Weights of a small transformer language model: normalized queries and keys.
MLP neurons of a small language model. Each row is named by its layer, matrix (up: input weights; down: output weights) and neuron, and shows model dimensions 160-287. Each number is 128 + 32 x the weight over its row's rms, rounded and kept within 0 to 255. Numbers have three digits each.
After each neuron's rows, "fires on" lists the tokens most often at its 100 highest values on Wikipedia text that the model never trained on.

L6.up642:135136075126150109115065150086123156114094091128125150171101129130117156121098112126125169111099137140105093188118084133076086145091122141073150135128074160133142193070106113100085135161136114114137123128091063142114070097056116152120161105095134096115144118136160140184084107124137172092149164101095135116164142198130115122176134125121124170131132158149142070032131112180164103089088
L6.down642:150137180123111100133131141158082114108198078122120136133118072147127135156109170078094107084138153079088129161150100140127102127157125164194101141070097115072134161090128128093141110131161118100157081165134197160144151102068132129156103120126196147182117052126124160088089152116116146158082173110097172127146163172022129148150151126155122141139122149072132139081133104105138107152106
fires on: "| ", "of ", ", ", "@ ", "Ang "

L6.up445:167077120099094089046108142150153125167083100150169083165139166119141133131100093092188131181144074149116076145175123145135094137149157152080076145117114131135128085145116177126147179143105118110105092140100125099085140133064130132148114082099119100110095163095112104177167131090060179153156119059156134112162152089115114134122158140059171086198167129132094151087107134144143071144126
L6.down445:133135121098114122101127107145120152095109084112159099105074115113123206164147142109157155111096122173149027124142126130120155089097101154126124122142153083136148139171078170132121155149187188135103145137166117090165149107150112146114128138080087149059132129147128058220120108170121034129115098111156172107107169115081077141126137127106220165134143125113102197182135117126107166077090
fires on: "| ", "–", "200", "-", "December "

L6.up1876:190126129123149114139070071194087162136123098185119154193141180142152076134116148147150106100119135100166104131184151087152193151199171187137125105149134157117111142132186186175129170093089120144131112065146084118149122148054106149091126101139109123154166137076129174126121123160144128128178113180122063126114199058150200082159185110029120105119097149103130104149183099111193196132119
L6.down1876:107117101098090117160179133156105161130084090133164121102117133114126108095114119106123141165140129098164146106148246181108142082152124120035062140095104142086091170149110133136139142144105123132114152112100129105115118140098121176119110164093129098125086176110095130141157127098138137108138145089135134139098115072145096137144210122129100143094114155118178093120112193172177126134095
fires on: ".", "-", "Route ", ". ", ":", ","

L6.up2551:167064104154148157123113094167102135106143100152154127164086134163109103120142152133141083128127178103127148125139098078101161165072063114086126129066119068133076147180163109152148138200141082122111082133093096129122111165088133108101093128153094167139083071140124138184158103134171127130145160141089115112179128073135146161186130112170119107119113151117153169064093134125182152141127
L6.down2551:133125105164165102126143146118141115068108151139066090128136196154148154135160110087120196114066116129101139124124166088129207129137163130028120129126119165132127127096134107117142114144158152142099103149116138134113161179141123098079093141113112163182116116084091142091162151072133182179092099109167089144123148166255131123163120086132129138109140116048154111106127094105155122144151
fires on: ",", "202", "/ ", ".", "| ", "201"

L6.up1567:159126139122127103096066095154140114177105069118092093106176126171123132108176127168107196131105156134084139100100205121139105108115102202118130128114125079122114144158141127061149119162114132117129144114148146097114099097116176161064087132084133210163143083168101196110084161192117135160144116110131124115154140179116131112098115128090122099101162080106154103138067137136156175170172
L6.down1567:145113150147124143156108102149092100115107184147113146103121165074078127163152109131129128086197097114174070073133138084144137147143137085069135142092158169086180102097150102156127113084151141154162101156179128102132169103085111097142149071161153125078095142110146064115100119165072139056083140132161102096140113184050143107129113098145137115094114102036132123149140131174120099090068
fires on: "| ", ",", "$", "over "

L6.up1598:203135090127098151165117150065171107095095120146078133080071165145102082179148097132106118064126134094104084173113172122098132178105165151149143154169166187179108089150182062111106102120189073120097115151181122171114151132103036200159100101133126107090110089146138155119096091074164148161068133153083125150087151156154178071064136174143160109202107132086147148104083114142071146142066
L6.down1598:113177112080082150123087142154129166201093137115109111152149169083114105127070043111092129170160100133092116118130122123160144074116101128123096092113144093135139133128143127166145057146139051133115149092151059151117121148112112156146115149101063102108119108167095150073147160115205131148065144050041132131150104089255143098086084123132130148157141169167117145127175140157133087172080
fires on: "are ", "(", "is ", ", ", "were ", "was "

L6.up865:095112112089127170112100145140076099137084112173147110140100185114167167077090120148141154124137156145149151090152112171118121181075092127115113158070185139129082039172077183143140114129163105127178134162144089202194122096136176133177070081094112162056098130180154127145083105096158106103124085125131107101137074163111097110141110140157157144147106178141129109126146188083147096099107
L6.down865:112112096160169106050114152160124183125117159106101155120132180118210107159134151173117114117102157151125121099116138119117128122125056136128147134093146122070179189116124138169114061177155104157072075127087168178153071105120143114057161130146154131068179126112105163145158102163183191065122130157134164085148120146053143047112156163109169128124111133168148088147117125175068159160104
fires on: "| ", "; "

L6.up1248:080111134089142068160108080133036110142178172149154145105099124091137215028135106148094113123129141123127159143094159182112129134154115111117155215160158167124152119110144130101089135131132090129122136175086119104107130155154161138152139082156129114160150149144130086098116090126113040158134121149132174146101208092114139091122102146122115136177104127126161113142163167111087120120123
L6.down1248:114143127154045100144119142128222042079157115081122111151135118085134178151135119198121171108103124121072148091173142128125134111124133143163118121072074150116118165171073107140135092158084154136149105115130124110136158131086035175101101128088159116126107106143053156087118131085113091075080096106142162171165044171140140156138085164078137098116137139139126122191160071161122130107149
fires on: "his ", "of ", "-", "in ", "\n\n", "to "

L6.up2783:097108102103098060073151134142126122162168129168143139099130067094146152118098157074125101120099137156132162117098048125122109122163106123157048166190059073082149154159089085172140122087128141143145164162184138137095131119154122144098113154140166195095087073138098124089120100149177147133169116132112135170194095134127119087076186101099126127123150093153176146100091141134125141124139
L6.down2783:087131150119151124126136116127081097150122090159178132090182111126109122091116152121140175089143194143092137068160142104153099080125122109120135065101103178192197150110205106148108123180096123161119150062170080088178124139112066162136128168149171188136111151117077122079105123101086146083165083130097215060128121109124174136084088137183093135136146137129097101139103156145152145157159
fires on: ", ", "by ", "even "

L6.up2331:111166105145128186151114150176121113151112134145058136160093179104131178128133187123170181099115085105155109136099183095159123128133178169173143132145075168122137117162123179120133160102140152100140110123169164132131192172107096126132131170129215118108136093089092188146139137149186103108109116127154133158118116109100128167096164165098209124125102125136165090214080108141160140103066
L6.down2331:130110123086154135136149151073148073116142113141179097116126098156130134096136164092119136110127066116107093149118117068145134134146150061139098157145185125172094158120136116135162181111233175080136098136123133136188117122090149178104112147124124107166145161124137127105105118111132048086153091110135116129092100202115177201057161100151170147106117170143135077171136084172099120137106
fires on: "| ", "=== "

L6.up422:184144121132131138126101168101049087121148171178110090117093158132211118092122124124186152114151155205159135110135089168123113143080104246111172168101179136121134131118146150098135133133100141112109121161163141139108118129183123199100103050149140057119140155170149114162149073139080104153080121110113145111147119151130159084140159100134163102149144154086166107126084139175130142104126
L6.down422:190182198147078171116174132093146127122114163116136118104177148092149160132154121091077167077146124158163140180114178108149151133190193096157154124148108109136113131141063049171109167111166134112173108070052143202115150122109119132166118180133186172140145125147114145156071183110122111123145134095129142106072126105139160111143137164180195151135146098155138088161121144143113100167134
fires on: "in ", "at ", "of ", "to "

L6.up2698:114125148137141095146108120163070108112061123079109141102109098071077112199127135188146120109105155181079094112147136121154125147111138129113158142115159120119144134146067146157167159175199141099121101086161116167107126162100091103086163093151088121151089171181147169121097098121072099186112130148118169143137098172122140142196189123068139077147131120088120134081121096105123104173039
L6.down2698:095158139167151147136162143084096125136094127093142122115123145122085081084185057110161130151116124104160128116090153132144124134136102181105133127088132129140114070154157129169081112118083085118151109144174197106122133107118142089071140106047131166098110148157123061111107092105116094092150117114075175137103108152128086079109198171116126078124153174123125121079156136168144153115167
fires on: "| ", ": ", "\n"

L6.up2416:125152161098109123033099132134174104138111133187101158124134174107187120088120117162107123154160144142146137106095140144072093105110092139100061090109114140134144128086150160191164101067169117124118126169111132118095116132138135099117085139124134169106103091132148203132149101083053119113165086129057103117087068115105119172120156114088070076164143134121137078149164169013123135139105
L6.down2416:103139152128088065173114102092134127126139053126163089187125116136099154175103149107103177156135100107141084136195123111160145163178115129149158134047111098063089087163168147121143140101116147158141108139084146146123155168171180116163116098092142115093143174147130115145148116174125136155164090125147160132102095201074108164081131118088149123140105103126085169124111097087166173155147
fires on: "| ", "age ", "–", "; "

L6.up1302:107128117131068173090145143172124103118163099183146093049143137150171163070131113154248093146133127126165137148131148122062170172152108141120126164148141143089070172109099130124146119157070149183143091110189167119110130120145172164185044104172121181095165155131141133147116103121105150106126117155086120130099178094106143161178169104101095151171137188143115145171041093088129106176118
L6.down1302:156110096139163132173115120088200222135142129069131143156156144057157087175117123121137152083066167086137124133131137095126153147128087129104106075120048117116167118123109128130103126128193097125138074139147166179089129118126121091115127136183152121085096106149108144159123149124174144135095118158102128190085085097076123098129185054150106069131120103149125131133118138091167172110138
fires on: "| ", "by ", "on ", "a ", "with "

L6.up2328:101122146154150117172083184030135101113082152142128150103140136144150133116092162153157217071100104113101125117150127155192110104181188120112148095113135121163106143105108109148076108137121143090166167132155121119109110123092145103100138142120108093117157040113126160106089168116147130147126155103136124083147103113135152133134092116124086154153158135142050132104152089098094148147090
L6.down2328:159079121128132112163070161096043148099155109127119118158156082143101107192164153099205235127160091153154157108087092075085125143154111133143176127107134114159108151104110108095155129148220113148120108120138136143116159166146131129136183198100123095157133066134070095143128138138128128106087180143123121109099126142084108119149124100152136101120097082131117134123136163132116128158117
fires on: ":", "| ", "′", "at "

L6.up561:140099141146108093133090177188140117110175125161134100081120096113163149106115121119125083132137092148083158098065147097112167128148153143187118136143094148137151126075146158118176113155133100104168153215155125079113161106162163136104096121160151114218094128145131116167135170092117058108107159112194139145121140150144157119129149122182058155106142158053168078178081099201093147122122
L6.down561:211147152157145201131130118115101128104106138063110142136164105110107101074087088109122120163156120173111106088170153120110124117144071123150080120125092144115193155080174165118096120171096175094155174185118112140180107109110129135147150110091157095105188136124165152144080102105140172115113195103053120105118109121160152114136121075095109148155186091096059103124168044153126092129102
fires on: "'", "s ", "a ", "his ", "her "

L6.up119:096140083178130161154130159170105114142140131121071176162105174155103085149142124125145127098103159130136131115138196026122053090167132128096082109175069172133147129100088086175154123089147124153119118027165072100131155097072073171109111125193060134093137136181117154130171109187122137114129076154110134174174148143082154160203171093162090101129138118104160115098124111176102137147129
L6.down119:109122092132166137096122122129086175135153122140153113054133116143162159117074177133138163177157142138114148125117108121110139128124114172158144117108100099113169157170171164121163088134143117037122109144142164096118081070102163138123130121063158152082159167117173121127083094156122076113129161136134117084084083093118191134118136121152110111159130131158104177133078147096118088114090
fires on: ".", "| ", "– ", "State "

L6.up2348:135121104125105142098138166089110096110061193163102112096129135184115121150151215094125081107149080127116148145147116083146101154142144138117148170128091099092129131091167171203120117105188146167107106084121113086168109101046177111133179180089114206104137129086063085109104121115060105139154163132141198181159138089118075145150082118123149142118152096080089108143164135131137110094129
L6.down2348:141140113131120047156138126130146123127181054154074144130173155105082124188164127122123151125144209088146076126105136101100144139138110112184115120120136116128101170123113110148109077124152057128152167173161085107121137188233139156103124127109124134155140168152116069138182093114143126185128113129130041142212139141121086188167079151187119130202119073144093189135111189129139106176159
fires on: "was ", "of ", ", "

L6.up545:153110159106142116108138114143066145119130127103116093142116213157092084148124107147091122054160118188133108155137160176150115163194098139097146166140113086079128119180110121162113163102120150175109117137137069173069157105076149134149167133088097131107123159126119142093120168096179132128112107187105111092163132072082144130110201186170112093115151152064186148162078130148159177085080
L6.down545:066136146119093114153166146099148131104157166132135134133115112148093132167145127117202161076125092116125116096157108161163157125113114071104092076139083103091103077153174085119147158113093145167118121138153041081101131138175134144120122146152119136072106168134100140159154166126150182171139109129073129072114132122086116177096109153125114195031104110043131161156153120115126177130096
fires on: "P", "M", "A", "K", ", "

L6.up1538:109132180088142131118141073153045124134099199118113156101124145095132148128130081157104188082074158161154125110084092116132091116089198169141167104146134113141101127115066154146106144124107135099110130099120087109088120148115151124126099143119131131139150177128169128126100106134140065101117095122141134125092117129109086117081124150117113120126201123121124073119120107120107124159115
L6.down1538:176155157106138144139152142109031148115149133077153110052150150126141128181157187132107174118103135195116137097095136143158109138126168154071126145103087145116092164133120144143115166147146088117149132046187108118117178140075107138200085063127163154124098131107108101108143141084139119118135109121148152107160047153116124162108118209149091156170125134107134092083101138157140144090157
fires on: "| ", ": ", "against ", "\n", "of "

L6.up1187:119119124116109141107109117096146115115121134100142141163084118134107134167150151082162121073141149127142106120175200131132157112066140220090177073133147140139113114166136173132125149132189131142120141151132097101161101108155139143146145197114127159136112154089096101128108113143126121068176179093133147140113161122125136048167180151177132163127200163173139163175091059178148117148100
L6.down1187:169164121102165163097075129164226112139138075169101122132103142060082069099149097140114074096033134119096115095098124113180082130197110127121100121101163162149120171127128098156118099160255132131148118118156207111118164182117113127131159092084147118172142092174085145100141169108151138095069119094151065115148090148255115168125144143096139137163117135099140089142172126164082151121115
fires on: ": ", ", ", "(", "| "

L6.up2038:133140140200101141093173150111107190115121146087168129113162145079077156101127160204136123087114169194064129115162089145155102151155108131162136072132144197154069098113164126110087047169175135131099166092145140097051091070152152115153140063179132133096132105162106170118104161169172106144196079086118135106140152087115145144100130165183093189049117163112146110162107112155139168158086
L6.down2038:149136149126156146096064074128116152093109123135098099117123119110129111066106116106119184098060079142129153165038173226091108098170144114078088112154104111029181137138153096151141117137173087108177130136097225096142095124147132133169082105102095161131116115092132052134119085114143193143147149127106147089108104156076101151124141172197145155080139104168128140144169161117157168102102
fires on: "| ", ", ", "AUS "

L6.up2:122148117126124135133134124166149159090101084059098079104122108094131082155133106210221125102134126161113123102059108163066090156125073156102081118124126134092163131064202158101179176143123153133155188149133146129127129064111113177117129125140120071124131125089090159128185139140087102099103124144127127188139141134110141151177119093136095153118098180075140117215100125114095125110108
L6.down2:158114145120078056089095151079120151128133091158126115080140103111161182111142137133175111105155127093124180129104133141122097141086106119140175081238127088116127098111130107117099139123101149158142128110167146115150125115132175093094134106164121128090132138154109173148129107138149089126193067160181153104093126190065106064097122192159126087085162183139096061143188158122165182143166
fires on: "| ", "J", "–", "j"

L6.up372:143121141117146134107128064075089159174099172156101150077049130131116137165067145139123180050118163145130133142100082223122135135096133155099146132096123121163166098128086174123101079074116147119120196106159133151101154134092121166072155142127098119166101145118118188168150109138160137123154166141116148102139102135109118198105121113116211151122146128086115111200119108119187145142109
L6.down372:128127153098138100091168182084126106131110081183097135187141124144079113145183163155160167112099130106117104141044114156139154105117141159137139138122157118135125129112107147133102153125094162130091106115069100182138092065084133191158119127170116154141168159111140059169126120184158119169191093172158130123157101136086146117120169121155095112142188159123176113173139096118140100125077
fires on: "| ", "T", "F"

L6.up1229:102139125093101098134184149112128155112138147161107169159143078094130087123133074137111095087137131124134156177143102099185102079115107153163099173131117118141100057116168117159201129106134135165145124134103100139098128154156068164099103187193111124142099141170113132074153103066167192190077160084099089085122127111150141130147081132086105153172084169127125181132141081151113100197111
L6.down1229:117188112120219115176077086124111143068144136132101184146137079165118137122110147070180115092143121136102211120098194115148149164112137148114122159131125129064146107128154093114108112147136169118105094148118179136169139071144167120147080112097129141126176191164130152161187155167104122115107119092163112120086117081143181072163117146109178116141139104119192080094067164112173106149110
fires on: ":", "-", ".", "; ", "|", "| "

L6.up1457:103090114094125095105176179121124135139153181108129124145065111138109171101087137140125117140172116101164148162102181132142155144169134097094196128114135088116093131151132083154132113107108108119122080106136115152131157169129068134129150123090061083137093096150156147147061075143178122151128057101139091130165098121099192110115148148131067068098082171103094117166184102093139138107130
L6.down1457:144164105101118115069171114108165117069104153171088121137079046114147138159137154106123120093109106123076128119075101110174061120124117100169063123141122189142124113116129175147128131143165132045111156127176126152138142106133163122143137139186116058103151125135142121075111124156129132095150194130066108143154134153197165149126069129158136169110140190160175150104122209153089143166123
fires on: "in ", "In ", ", ", "| "

L6.up1451:107144148128098113105108084162159143123135088072070136100129146135159116172156179105135110103136172140080079181120124157147167110110194121099105159213159085119131091160093089152121130138172076112083075104063111103170138096116162139137068140185103121145106103184064165135137128132216121166132144107098206169148156100114210080144073141128117163099175140140170152140123113118118133137075
L6.down1451:157082056183120122146146132052201161129089144159120130072080136135150135146147114121123129158075082175117102113130090084114114106123095091109170153094152085167150152148115119100136123099164098120130158091189147109066130182125141103062113114051140123098145146068093128166154133145143128083122097173108134136099099132156141115161132127122147154127139126110194122110083098159116134037155
fires on: "and ", "to ", "by ", "as ", "of ", ", "

L6.up2861:124145094138127167170116084095156091170088116164139185128207153148075152123076173131178141123108148124104134126164148108133135043120104038196135163099133142180128144099126161168155101156149125131171111102053135111126168094179100154138090095177110144071125089103116145111140119146121136083162139043100092121153077125104083157154090155130109137086163137109171140152092116158132078133106
L6.down2861:134156133106133181115096161135136212115119146142108111096087116125117105106142084146099160071112078105124124106102104109091071152117169212172149101168115101100128109103193092118133242092117174096107132092164138156115085098094117126104124148093128131146113110136090109163132113122052117199171128170121135131138132124042141157107142072119156153117127137205139064138113124140145131120157
fires on: "| ", "\"", ", ", "– ", "s ", "in "

L6.up3048:130115151126093127100096146136142098080172122125092097098112165143175147062172135115140085159085121127070170144139187130140120086107155135079135070141139147094185102164114141081189136157102127199176175137166146143112152129105090227077123090121092135121106137161172164098150144116150113122176165158159107099120167171157051170156109137134107125145162114137086131227146085135047189108086
L6.down3048:125102080139130140118119091103133096102118105055096125096118120160182120123122080105058111122120167152094119094177118112105125150107132120135139135078157174139161102124100125145126078093129085181107095108155126111117097127103113130100132109101054089131149169086091121119148125104144127080125168097115111112092109080155072134147083143158067119156152076142170127117150143126157103092041
fires on: "'", "a ", "and ", "but "

L6.up981:155097126102078118084207164065157123170155103138113120083107113081138137175067121116110100123136124131137171126135130145169086101111084161121082132113147114136120115196120179159114126083123127137115097141129199184150094130136156102129155163188065147123092114135135195107120088093105141078084106174159061095163162162108121177146108145110137115170151127132083201210081077110165150074139
L6.down981:148148114202087129137086130124065103116134179163131137159064116123203109117085151127113136120085069144144168106139120146137120200145184199112125136063174172137111107110052120077207153088128178098139064155086178170190138159119141112155115078122176144093139130140141093100188116086125150119090122153113168125131189185068117102128150161121150097174149146087122159176178097132062067166158
fires on: "| ", "age ", "–"

L6.up2610:111149092125159190165199103188155124087153163101154136111059100171101146070086189132107161105099093064073135147110124125100109111150153158088156103163091107157134108103109095164138105114098150137119078064115104143183103183122072155144117052102137152124130151100125137091153109045212104099132122122159114109164150110138125129163124113185115101139163175098131148147146101128132143104118
L6.down2610:112079126138155155077150154100133160140098099148088154117151179189117078159119114188169112138151159115109129143113105115152138169135113113182138100178144150091072140105121129176117118089160103135132110163097129129129147135090099075127133137169084182155143176142154183142173134059105162108151162115150119190097073158249107119159118121170159131138177166118114133098104122164154096083184
fires on: "| ", "and ", ", ", "–", "(", "/ "

L6.up2119:079131069142192120121116076110135160117072110076165094130116107147140167060065158190123121098124193171169103171135173177089137191095144183098121146165139105091163116093148151192134121147107114105130114097144087105179175139125100157077099121146119087143151081127086127067126096067143146098139154116127109154134135138149137104187148114152064099112091158135146145178148129188099183065179
L6.down2119:143108174153070145116120091145191142079170105093198100114114101168120125119181155142128164085112139092119124134146097097150081033121056108133128175157081128127152138171079138134107116140115147108160093118116083107111120140120161148119113130093132106147158107163117133143146120106132109141152134140142148077209157146189085180098143142062148104143121111167066127176133152168128057154143
fires on: ",", ".", "-", "New "

L6.up1356:116080136110139163176083085096092066123123102154143126131111159128128132130131109123102137077146169185134132144182073073075096119083120160112092113102094137154106076123155141084145152131118109127139110087142125101125075090115128147166106119105109165147141135126126160167124118200120198142088165111081126104191142171111143161155122113081072153167157218103166146065113130132184123126098
L6.down1356:118080098130118113112145127077201147068154166120170104139185177162160168099092158184115114118107196114155127112134102064161135144182135162100055121140151115141126154102113118160131118163096149107115116137165084109153081133108109180160123148162138144101119119119137171130102105154162146125071103089119129100086138132123091081138223112166144099157139109175118151131111169156130090122151
fires on: "| ", ","

L6.up1991:066175119101146124159052162085154128129163172150111144110099135113142188123145112128152165093157110185113134164124133134077138191109144160129083126184076151150129160082133097131171160091132154143151106097145116165123131144093152081131106083110129131115150131160091130138162119083161092098154127057168115175163134105146106195176080127080095033143198181117105150170169105167112141139085
L6.down1991:060093110175114111101129081115088126144171158113122092141143130087126141107143173168075113135159116145135125130086122113111124177129143150099120117143113101128175139085205145103069114087157092081106152107200119149135191108111163108067115189102115093145114095141103090083125163159131170169116072162141152096134094126061137125067102128151156124169111121119159162084120159122174127105158
fires on: "the ", "at ", "in ", "| ", "his ", "- "

L6.up2255:151176130095111177162117192111178133124156087133156110214124207126072155106137134071104169139125166173116136124131091133142154120151101161141165139116121147073126179130163171119094126104110144158194091114137155154148098140078100132200065168154205122112145090115189164128140106144079177191122111151153163120176106081106118141145136071107125132145143144173104056124131169075125090182150
L6.down2255:155089081058086142126041116122086134099134162096108079137121112034158144169127168101124114123145140142164096198160147157144117188105184137154109129106142140106112139097126140140172127064063160154124150136121130143114151128134125169125066121186151068056133129205046123068114139164162097166128123145097032144136141117255173083086136141127135110109145104107151116158112158122103160069087
fires on: ",", ".", "| ", "; ", ". ", "-"

L6.up2173:112085127119110160180122151072118016053116112080155124133126146133182132124112158168153082107132178185172111088103143146171163099088121105152169164234106159104125125106174114160163096190216195136129165128109127068118151142150128091128123135140114134156102123194120154102120205122163096186102113122127041150115113107124103135164136097140133108165103176112124169125113102151150085095102
L6.down2173:121142137127156081160216073134121115148156163141130168072125112154111104116138141183141122101123130112135167074154102140155167098142132185148154088202115147179145104156127119110152160088154082131120116116098072159096119113164052117122110133165117134118128146116139109079168193161141124089115160101111174154108131168188160152191114103182139110129166085134121136117114149080085130121111
fires on: "-", "| ", "}", "v"

L6.up1414:108145148127092150160121121138047105146075139111200056111120097166078129092116179125168139175094162145115116136087114142112152168130190143135080178183061112118083133191115140124098141160129049097125139129084158137208141127119154088123115158099108189182117165160082169153156168128116127140103161128099092155176134108091129141185154136137123122122124167110120087133151172135147144116111
L6.down1414:082121067084157077141133175190099110160098132090124135134094143138143133177089140118156137173173134165197139183100138102138138150168130116106132140124143151172136169133127089102170142149115114107125104140140129073141158053150124136112119131168165146107149184165096122130186083127138154114139058144137124059118123105149172162132120155076104154135096135133146158096114162117146120104104
fires on: "| ", ".", "United ", "–", "was ", "/ "

L6.up2293:107110064162156155174152122088089085064130181112187124087086144094109092138175098161185147099092151097115127080103166111139161109133132134063093117127152158152125121113095168091151109112162111103164086082141166119188143159159092133219157139226069154155100087175111166153195135122102095112125097084081168087143141151096095134146145109196103151124101138165124132092110194134221115118144
L6.down2293:111132133106100101097132144148176112139140144149128178133079183152132149184137165092169151097173169123087092172109133107104081129132170127141116107170136090099156164181127097103163121056115071052118071138155138082121207116150169140160099161142131108130157074131145137126190190121179121186153082088138177136157124155196153095056125102082106121202106087156103091123108141049149136150138
fires on: ".", ",", "| ", "born ", "on ", "played "

L6.up2313:132104172147097123145172093135138159119108072114088138130117140137088156103109114161110137107179157107190104167163111140118078127120116109107139183127180093175133125203157151072080092143143139168105104106181115173131151089131148057103112141123130173115122124103082118154133125140174099207106122153157070098097135157083103109121096115134071178156115104184062146140113105082106106125080
L6.down2313:117131118123128136119114094082073157107108144112145113097126115128128101128186171173139112158150146208140128164128155115160157152102158081097098161190159126134125138112134129165096147121121176158112091137150147187120124105107075128079119170162164099120155156127096173118111077110087110148144145142108150052074117169025119114140115160156105105125087127207139100141113153138123114143165
fires on: "| ", "as ", ", ", "USA ", "; "

L6.up573:088103121168083138105108131113140018138179174089121128136127145103123152150117089173130134125138091157125115151130110173156115135091115162150118125191106167148076072166193135155069139124118103155095114131126136170119121114073152202106111146161142179131038121161061135171126151071160107117114124111135100121121177119108163052108139115128128091161115088178189134139079123114074155167100
L6.down573:094130117129104116157121091118058052130042084100175108096166071116115081156086093100084151086107170084157128054148143137111183095120111151163122103109120141134138115106166107146118083114097093160133058105175055101085131167145116200167157116114121163137149121070110118080115086100078100134089098198132160104097166106162201132145133104195111136149149150146199085140131127123147144112135
fires on: ", ", "before ", "by "

L6.up3019:159181141085121176141119151123176089137069094158076104131101179096148066097122053121087107113144130130098134134124127098144081141092124124114108124124088115158147155090095174182144077062089137108146094134096139098155144115071112094163117131120102131136128107112108184127115105146153112164123153144155152156152157093141142126140116142072156106171102134114073141150139122128133151141083
L6.down3019:083104109136121106104155148135130096144096139134117128165131142122137139156083141094153125153097115155116132111163161149168198114112154103104139098080164150111147113030195090179119126142035096095169084104111114114105089132157085139065134135171103134139116156095144117185114125140058120086137124135136140107160075142127130124101070116136142184167179104096115158141091150175108121132192
fires on: "| ", ") ", "and ", ", "

L6.up208:102084084156134120155114114099114096164106131127198203106156126100082179096174131097140141092130157146151105074171156148083105161175173118176121144121117107166082124142133165088133097111144065099063168108120099153085054145123115179139114166146136093126109143128146143136103156097100091083180136172116138104185138151094105103165086185173072082125158045135108115124093121105138130150092
L6.down208:132113159159165102111141087140058147120179098185087158151101121144109112073157117096178149111109146132064160126101148137115160141136188169102113123130146127098188056182120106177115099189169053165104138059120099153103091147089092130124121116111165171104164129164101098101110090086121099135123121136135149120143165067122066102135163064201102120145164139075093135113165126120155104127145
fires on: "| ", "4", "3", ". ", "\" "

L6.up774:126137174119199110132129170126090174125171113145119114135111091071090105202140124131127138117071142145078139083123163141117168107158112158145103123172143183139068104085180049119170077090116085110070119147118072120083149116095145114136081177128135120099092176119086163119034122127076135162154137153140158145172175110118128145117121167200114096130126109131193090128138136144167105114141
L6.down774:113106153148093100123095135071125133102130183121159131112102096096106174140134125113155110117161093125103123141130137198163185111088111128085138065125091151163082130066143133089140102112061132126141148145155060069152148078147167084119148204149119108192092108108140109145102052155116102158140084132077175104099132117015119084123091109176103135072148092165163136134098104138104102126096
fires on: "J", "K", "V", "L", "P", "N"

L6.up1179:117173087109104205167173139140181104140160103104097128121173119106167173053138140076176070138110101107087148088126135122097126164115136108179141138168151132150091137143132096133160130110152109163068103122135134165150156145147166091123135158110113172165155098197149131166134120117045148152100178084080130114146049154105135135166146084111095074101112081187125062177149116168116135142099
L6.down1179:175171095089159110064093091063186148123110111139153116095114084111097079118143160187147121128126139171115153137145148092145107178135096097184167202123096178117076130139114161085140103156153131129111112167105093149156124126081031122076127129111101105120099147088108133015155084132075107180098113168078194126146087133175135160141140121115128180091108148117089090127113164084119116157157
fires on: "| ", "University ", "his ", "the "

L6.up2860:097188088150129140133088174128150080121180112164130168130168098146158143128135081176137118086138176084092110158154081113179150115121133128111124170117123134132134113138107129102089094084181108108134132161094137116128108159143103057164110136171124135120136117177073108137114153131149179138089126112139098141146112145114115113160099112109112083123100126152162128134144092082167078172097
L6.down2860:107059159090092145131130192105156136124110102109135103110135121110085113168124111071148140124146130134113160121169142174177113105148093139115183073127109088109105086121039162164148099119091110123119144137145141145198153218089155102121086153158145157078128136197160122086131125076126054160143136094135136143188121117138167071136135123130134120126104106096122148105175217081093139137123
fires on: "the ", "–", "-", "| ", "Arab ", "f"